python train.py --num_attention_heads=2 --intermediate_size=1024 --hidden_act="gelu" --norm="rmsnorm" --attn_scale=0.125 --parallel_block=true --schedule="wsd" --max_seq_len=256
MLP neurons of a small language model. Each row is named by its layer, matrix (up: input weights) and neuron, and shows model dimensions 144-207. Each number is 50 + 12 x the weight over its row's rms, rounded and kept within 0 to 99.
A block is one neuron, or neurons of one layer that tend to fire together. Before each block is what it responds to, as a language model described it from the Wikipedia text at the highest values.

Responds to: Agent-introducing prepositions
L2.up115:54 67 59 25 49 43 42 57 58 38 52 60 24 41 60 64 64 57 55 41 56 47 36 32 48 57 35 46 56 50 46 54 54 75 22 51 80 83 68 50 40 62 62 52 44 66 44 65 37 59 52 58 65 72 60 79 58 66 41 33 52 59 61 62
L2.up142:44 43 64 60 46 52 58 63 62 54 53 45 63 54 61 60 63 44 29 55 25 59 33 53 47 48 72 55 69 61 46 45 59 59 50 51 43 44 47 54 59 30 23 33 36 63 42 39 39 51 44 45 45 60 58 57 37 45 42 51 52 39 43 59
L2.up147:30 55 47 50 54 52 36 58 44 44 52 54 56 44 51 51 76 58 44 61 28 51 43 40 53 58 66 59 80 70 41 60 67 74 32 47 59 72 46 43 47 56 30 38 57 71 43 51 51 45 48 50 52 59 54 58 43 60 56 33 44 49 49 69
L2.up321:42 60 41 57 34 52 59 59 63 35 51 55 57 28 58 55 47 43 41 43 25 62 44 51 39 70 61 41 59 44 52 56 26 55 46 50 51 53 57 64 45 28 39 31 21 48 47 46 49 50 63 54 25 59 66 55 54 45 32 44 81 21 37 43
L2.up333:54 50 42 35 61 44 47 43 64 46 59 54 55 35 45 47 50 52 45 46 34 45 46 50 38 55 58 68 72 42 28 59 56 65 69 52 49 67 39 44 57 45 50 50 48 42 42 38 52 32 25 70 36 51 41 38 36 40 42 46 61 48 41 57
L2.up391:65 66 27 27 32 58 27 69 38 39 44 58 30 49 53 67 59 31 53 65 50 70 59 37 34 56 54 34 53 32 51 59 39 54 59 49 59 43 48 46 40 59 24 48 52 61 74 56 38 44 61 55 56 46 61 56 42 48 55 52 45 48 30 42
L2.up397:53 49 36 52 50 43 44 57 80 62 55 47 54 32 52 62 52 57 21 49 51 52 29 44 56 50 68 53 70 70 36 50 72 57 44 55 54 60 52 37 29 59 40 26 41 67 44 48 45 37 54 27 46 59 73 67 23 52 33 38 67 57 35 51
L2.up447:30 42 51 27 59 65 45 59 62 40 44 49 27 48 31 53 30 61 29 73 50 54 39 47 55 54 45 68 54 64 50 35 56 49 46 43 61 84 32 53 37 57 50 42 56 66 68 55 60 23 64 38 57 55 79 58 55 58 43 46 75 49 18 62
L2.up462:47 63 46 27 47 55 53 56 59 50 48 50 46 49 33 70 54 64 48 71 36 43 51 47 39 67 51 26 75 55 48 50 61 53 58 60 61 58 58 32 32 51 42 43 60 56 52 39 52 46 34 58 47 67 56 62 45 63 48 43 60 42 34 61
L2.up574:32 37 68 51 51 55 50 57 74 45 30 54 54 45 50 53 69 52 36 64 27 32 17 45 46 64 55 56 45 62 35 47 52 46 41 45 56 47 66 75 54 48 34 43 19 52 43 42 57 24 52 44 18 47 41 39 49 48 38 53 66 42 41 67
L2.up738:47 41 46 45 43 58 37 60 54 39 57 53 31 44 50 89 68 51 35 46 32 74 69 46 48 57 63 48 51 68 54 40 31 40 45 58 90 50 49 70 25 73 45 53 47 66 57 59 47 44 41 34 57 37 63 63 48 77 43 54 59 47 33 53
L2.up864:42 65 41 57 48 29 47 51 65 51 25 62 44 41 58 54 48 55 39 59 40 48 29 47 55 58 56 43 52 47 43 70 43 52 48 50 53 49 47 58 53 23 39 24 26 66 51 44 49 47 32 43 38 51 62 61 57 48 41 30 58 21 53 76
L2.up897:41 61 28 57 53 44 47 52 51 55 62 59 53 24 64 62 48 41 31 57 19 71 39 31 48 62 52 57 73 48 50 57 42 44 65 56 49 51 52 49 50 19 42 39 38 45 48 43 46 38 43 56 42 46 66 63 42 43 40 37 58 30 50 49
L2.up947:49 50 42 55 28 55 35 63 44 43 47 46 38 50 71 43 47 41 41 53 39 61 50 30 46 53 42 52 52 39 25 51 52 68 38 34 56 49 41 44 47 47 45 47 48 58 70 25 45 48 32 54 56 40 46 58 58 26 37 44 42 35 59 42
L2.up983:49 49 57 47 46 44 50 56 68 47 45 68 49 34 40 53 52 63 42 59 22 52 38 38 34 69 48 46 44 47 39 41 32 40 59 58 54 47 61 49 49 41 34 46 52 43 25 31 41 38 47 57 43 61 45 52 54 47 37 47 74 36 57 44
L2.up998:32 46 28 49 60 44 28 46 47 45 30 41 31 37 41 45 69 61 61 42 54 46 68 65 46 38 54 51 62 61 48 51 34 62 49 54 62 60 48 65 42 54 55 44 58 59 33 41 64 56 52 59 53 57 59 49 36 59 55 36 52 50 35 54

Responds to: Capital I word-starts
L2.up69:57 65 34 52 36 31 45 64 54 42 22 52 38 40 37 61 49 47 45 49 37 36 36 39 39 52 32 27 62 51 28 45 56 67 53 38 51 61 56 45 51 30 56 34 42 59 58 57 53 40 38 40 56 65 43 58 60 61 38 49 51 46 55 56
L2.up77:43 59 60 19 56 64 35 64 47 51 45 49 38 54 41 85 61 57 28 52 48 79 46 49 59 50 41 52 52 44 50 39 63 74 43 42 57 60 32 41 47 46 59 47 54 56 49 52 46 51 64 32 51 87 45 71 60 49 44 40 57 47 45 69
L2.up79:39 48 38 57 58 50 61 52 39 36 47 36 52 39 56 51 50 36 64 70 40 33 39 64 57 51 43 31 52 55 40 57 51 61 53 50 57 58 46 49 49 46 55 26 47 57 36 33 52 55 58 47 30 61 53 44 51 58 45 52 61 39 36 73
L2.up195:50 69 53 63 48 31 31 64 54 52 48 58 43 55 62 64 49 54 57 41 38 49 31 41 49 57 45 54 63 49 22 62 32 64 42 52 61 47 59 62 55 39 45 59 31 44 61 46 33 58 57 63 49 52 54 60 46 44 37 73 52 41 44 43
L2.up264:59 56 60 39 47 52 51 67 60 51 58 56 34 36 54 56 34 47 53 75 44 46 55 46 26 65 34 41 68 46 40 46 57 72 54 59 57 64 57 28 59 42 51 67 37 45 41 37 19 46 38 61 40 72 47 54 62 43 23 56 65 45 61 43
L2.up305:32 45 47 57 53 54 31 48 55 69 32 64 54 53 48 43 53 41 49 47 70 60 53 64 62 40 47 43 38 35 62 53 49 59 64 07 54 49 26 43 49 53 54 62 48 62 47 45 52 56 40 34 52 86 50 57 57 50 46 41 59 47 43 48
L2.up317:64 76 27 44 56 43 55 53 73 62 58 59 50 45 49 64 50 49 34 56 38 44 37 48 45 63 52 38 50 39 48 62 50 53 35 66 60 85 56 51 43 78 48 24 58 62 52 63 53 33 64 55 57 58 48 73 44 56 42 49 54 61 52 59
L2.up455:57 60 24 66 45 51 45 47 59 58 28 45 43 44 47 42 58 47 52 32 40 39 27 53 40 62 44 53 54 58 35 34 51 68 58 58 41 61 53 47 35 37 51 24 46 57 52 32 49 27 20 58 43 43 69 45 50 53 41 60 48 52 69 53
L2.up553:49 67 43 72 41 56 51 45 45 57 39 48 14 43 57 45 47 48 35 66 27 61 40 50 44 50 48 51 57 28 55 45 58 48 47 35 52 61 47 42 45 49 63 54 64 54 48 27 59 36 42 44 63 54 35 49 50 42 54 53 39 54 62 65
L2.up587:58 65 45 65 41 38 56 62 61 68 37 46 45 40 44 60 35 46 36 49 43 30 32 57 37 70 53 37 45 48 38 36 50 61 49 50 40 80 33 52 32 57 64 50 47 55 65 65 64 46 42 36 42 37 57 44 28 75 39 51 53 66 49 65
L2.up670:26 59 63 49 23 34 35 57 55 42 15 54 41 31 29 54 51 45 75 65 63 32 36 45 32 48 62 42 76 49 40 65 52 77 41 60 65 40 59 53 52 46 61 41 53 70 45 39 44 40 32 50 38 69 57 49 63 61 45 67 61 57 63 64
L2.up704:68 66 26 57 53 49 42 59 59 50 50 48 39 51 47 66 59 57 27 43 41 53 46 71 51 67 34 38 47 53 54 37 46 60 51 27 53 71 34 50 37 49 42 27 57 62 42 72 41 54 36 47 69 29 62 60 41 58 50 48 60 61 43 51
L2.up812:64 49 31 47 42 60 35 52 55 57 32 60 50 44 41 51 45 57 26 60 41 29 30 54 51 45 40 31 42 60 40 40 64 49 48 20 49 65 55 57 39 33 60 57 53 66 57 58 52 38 37 27 50 42 44 44 26 74 43 75 75 63 39 61
L2.up842:59 64 45 31 50 67 29 48 74 45 49 79 49 30 52 50 77 37 33 48 33 47 53 55 60 46 39 37 61 56 38 51 56 46 47 43 56 54 53 40 50 54 34 52 49 46 44 57 47 37 55 28 44 65 39 65 23 56 48 57 59 47 40 45
L2.up853:55 55 50 60 35 34 41 47 55 53 30 54 49 28 57 44 58 32 33 49 30 43 57 51 48 60 65 51 70 44 44 58 56 63 35 48 79 49 38 35 48 45 41 43 39 58 58 30 30 68 40 49 32 77 60 69 43 52 49 45 56 38 47 45
L2.up987:51 51 58 81 23 61 51 58 45 62 44 53 36 43 49 62 53 61 48 68 34 41 41 60 26 48 41 64 81 51 36 44 56 59 57 51 49 85 60 40 49 36 55 51 48 83 32 57 50 45 38 35 60 71 45 45 49 40 48 49 38 36 53 48

Responds to: Non-Latin byte fragments
L5.up760:54 44 54 64 37 58 47 36 70 58 56 59 58 50 63 48 45 62 41 53 19 29 24 52 46 54 49 51 42 61 43 38 63 47 61 43 59 49 57 47 63 54 37 51 41 62 41 30 48 41 46 55 50 33 45 42 29 47 47 63 76 32 40 55

Responds to: Split capitalized word-starts
L7.up205:55 75 59 54 38 52 30 47 63 63 38 77 55 66 59 59 65 35 39 51 52 50 36 46 34 48 59 53 63 69 44 65 63 57 41 38 45 43 54 59 36 40 68 56 48 47 52 45 52 54 59 26 40 65 50 67 15 62 54 34 47 36 52 56
L7.up266:57 65 54 48 57 54 63 35 52 56 37 48 56 24 50 43 63 34 52 63 52 74 53 44 47 55 60 66 47 50 57 46 62 41 55 38 61 58 50 65 19 44 77 49 53 71 53 41 37 58 59 28 50 48 49 59 28 50 39 23 60 61 57 50
L7.up525:57 76 46 67 55 48 41 43 70 69 48 51 51 52 60 56 55 45 43 44 55 60 45 54 52 47 55 63 63 40 56 81 56 56 56 29 57 41 46 60 41 49 55 43 47 51 69 32 45 56 64 29 58 66 43 50 46 51 47 39 69 60 51 59
L7.up784:52 45 49 51 63 40 15 42 46 73 35 47 48 22 39 50 65 43 43 74 49 69 51 33 52 57 53 68 63 30 48 73 55 47 32 49 55 53 49 59 28 71 51 43 58 40 40 47 46 59 47 37 41 55 61 75 58 42 61 44 57 46 55 39

Responds to: Relational prepositions before noun phrases
L7.up28:42 54 59 69 52 43 41 75 44 50 52 52 34 43 58 50 70 54 55 46 30 54 24 61 68 71 58 55 39 53 26 55 65 52 56 45 70 81 47 50 41 51 55 40 60 74 53 38 24 51 66 64 68 44 46 46 43 56 62 43 54 26 50 64
L7.up129:40 60 38 50 28 47 46 63 70 32 36 65 60 48 39 52 51 55 49 37 42 64 36 43 51 81 69 67 62 52 44 55 58 39 38 47 36 60 49 63 43 57 41 75 38 52 53 49 57 45 46 50 42 41 36 47 57 41 44 62 69 72 27 51
L7.up616:46 59 41 65 42 36 52 74 72 28 64 66 53 51 52 59 35 71 65 35 38 52 47 46 57 52 69 59 64 38 50 44 46 46 49 32 69 60 41 76 48 49 34 48 61 42 63 53 44 47 57 48 58 64 47 53 48 59 33 43 68 45 38 31
L7.up695:37 65 57 46 50 27 53 44 54 43 29 67 58 47 45 45 43 55 39 39 54 42 35 58 63 54 42 50 63 49 35 47 64 41 30 39 68 50 46 48 37 65 31 66 48 65 67 50 56 41 42 28 57 50 58 69 58 71 40 51 40 58 33 45

Responds to: Ordinals after "the"
L5.up74:51 54 54 65 42 41 51 58 63 46 34 48 32 28 44 65 52 41 31 85 27 36 15 61 32 42 41 31 67 52 52 37 56 65 56 41 38 65 41 52 25 43 38 36 52 50 51 49 52 55 41 58 43 62 53 50 40 60 59 55 45 53 59 75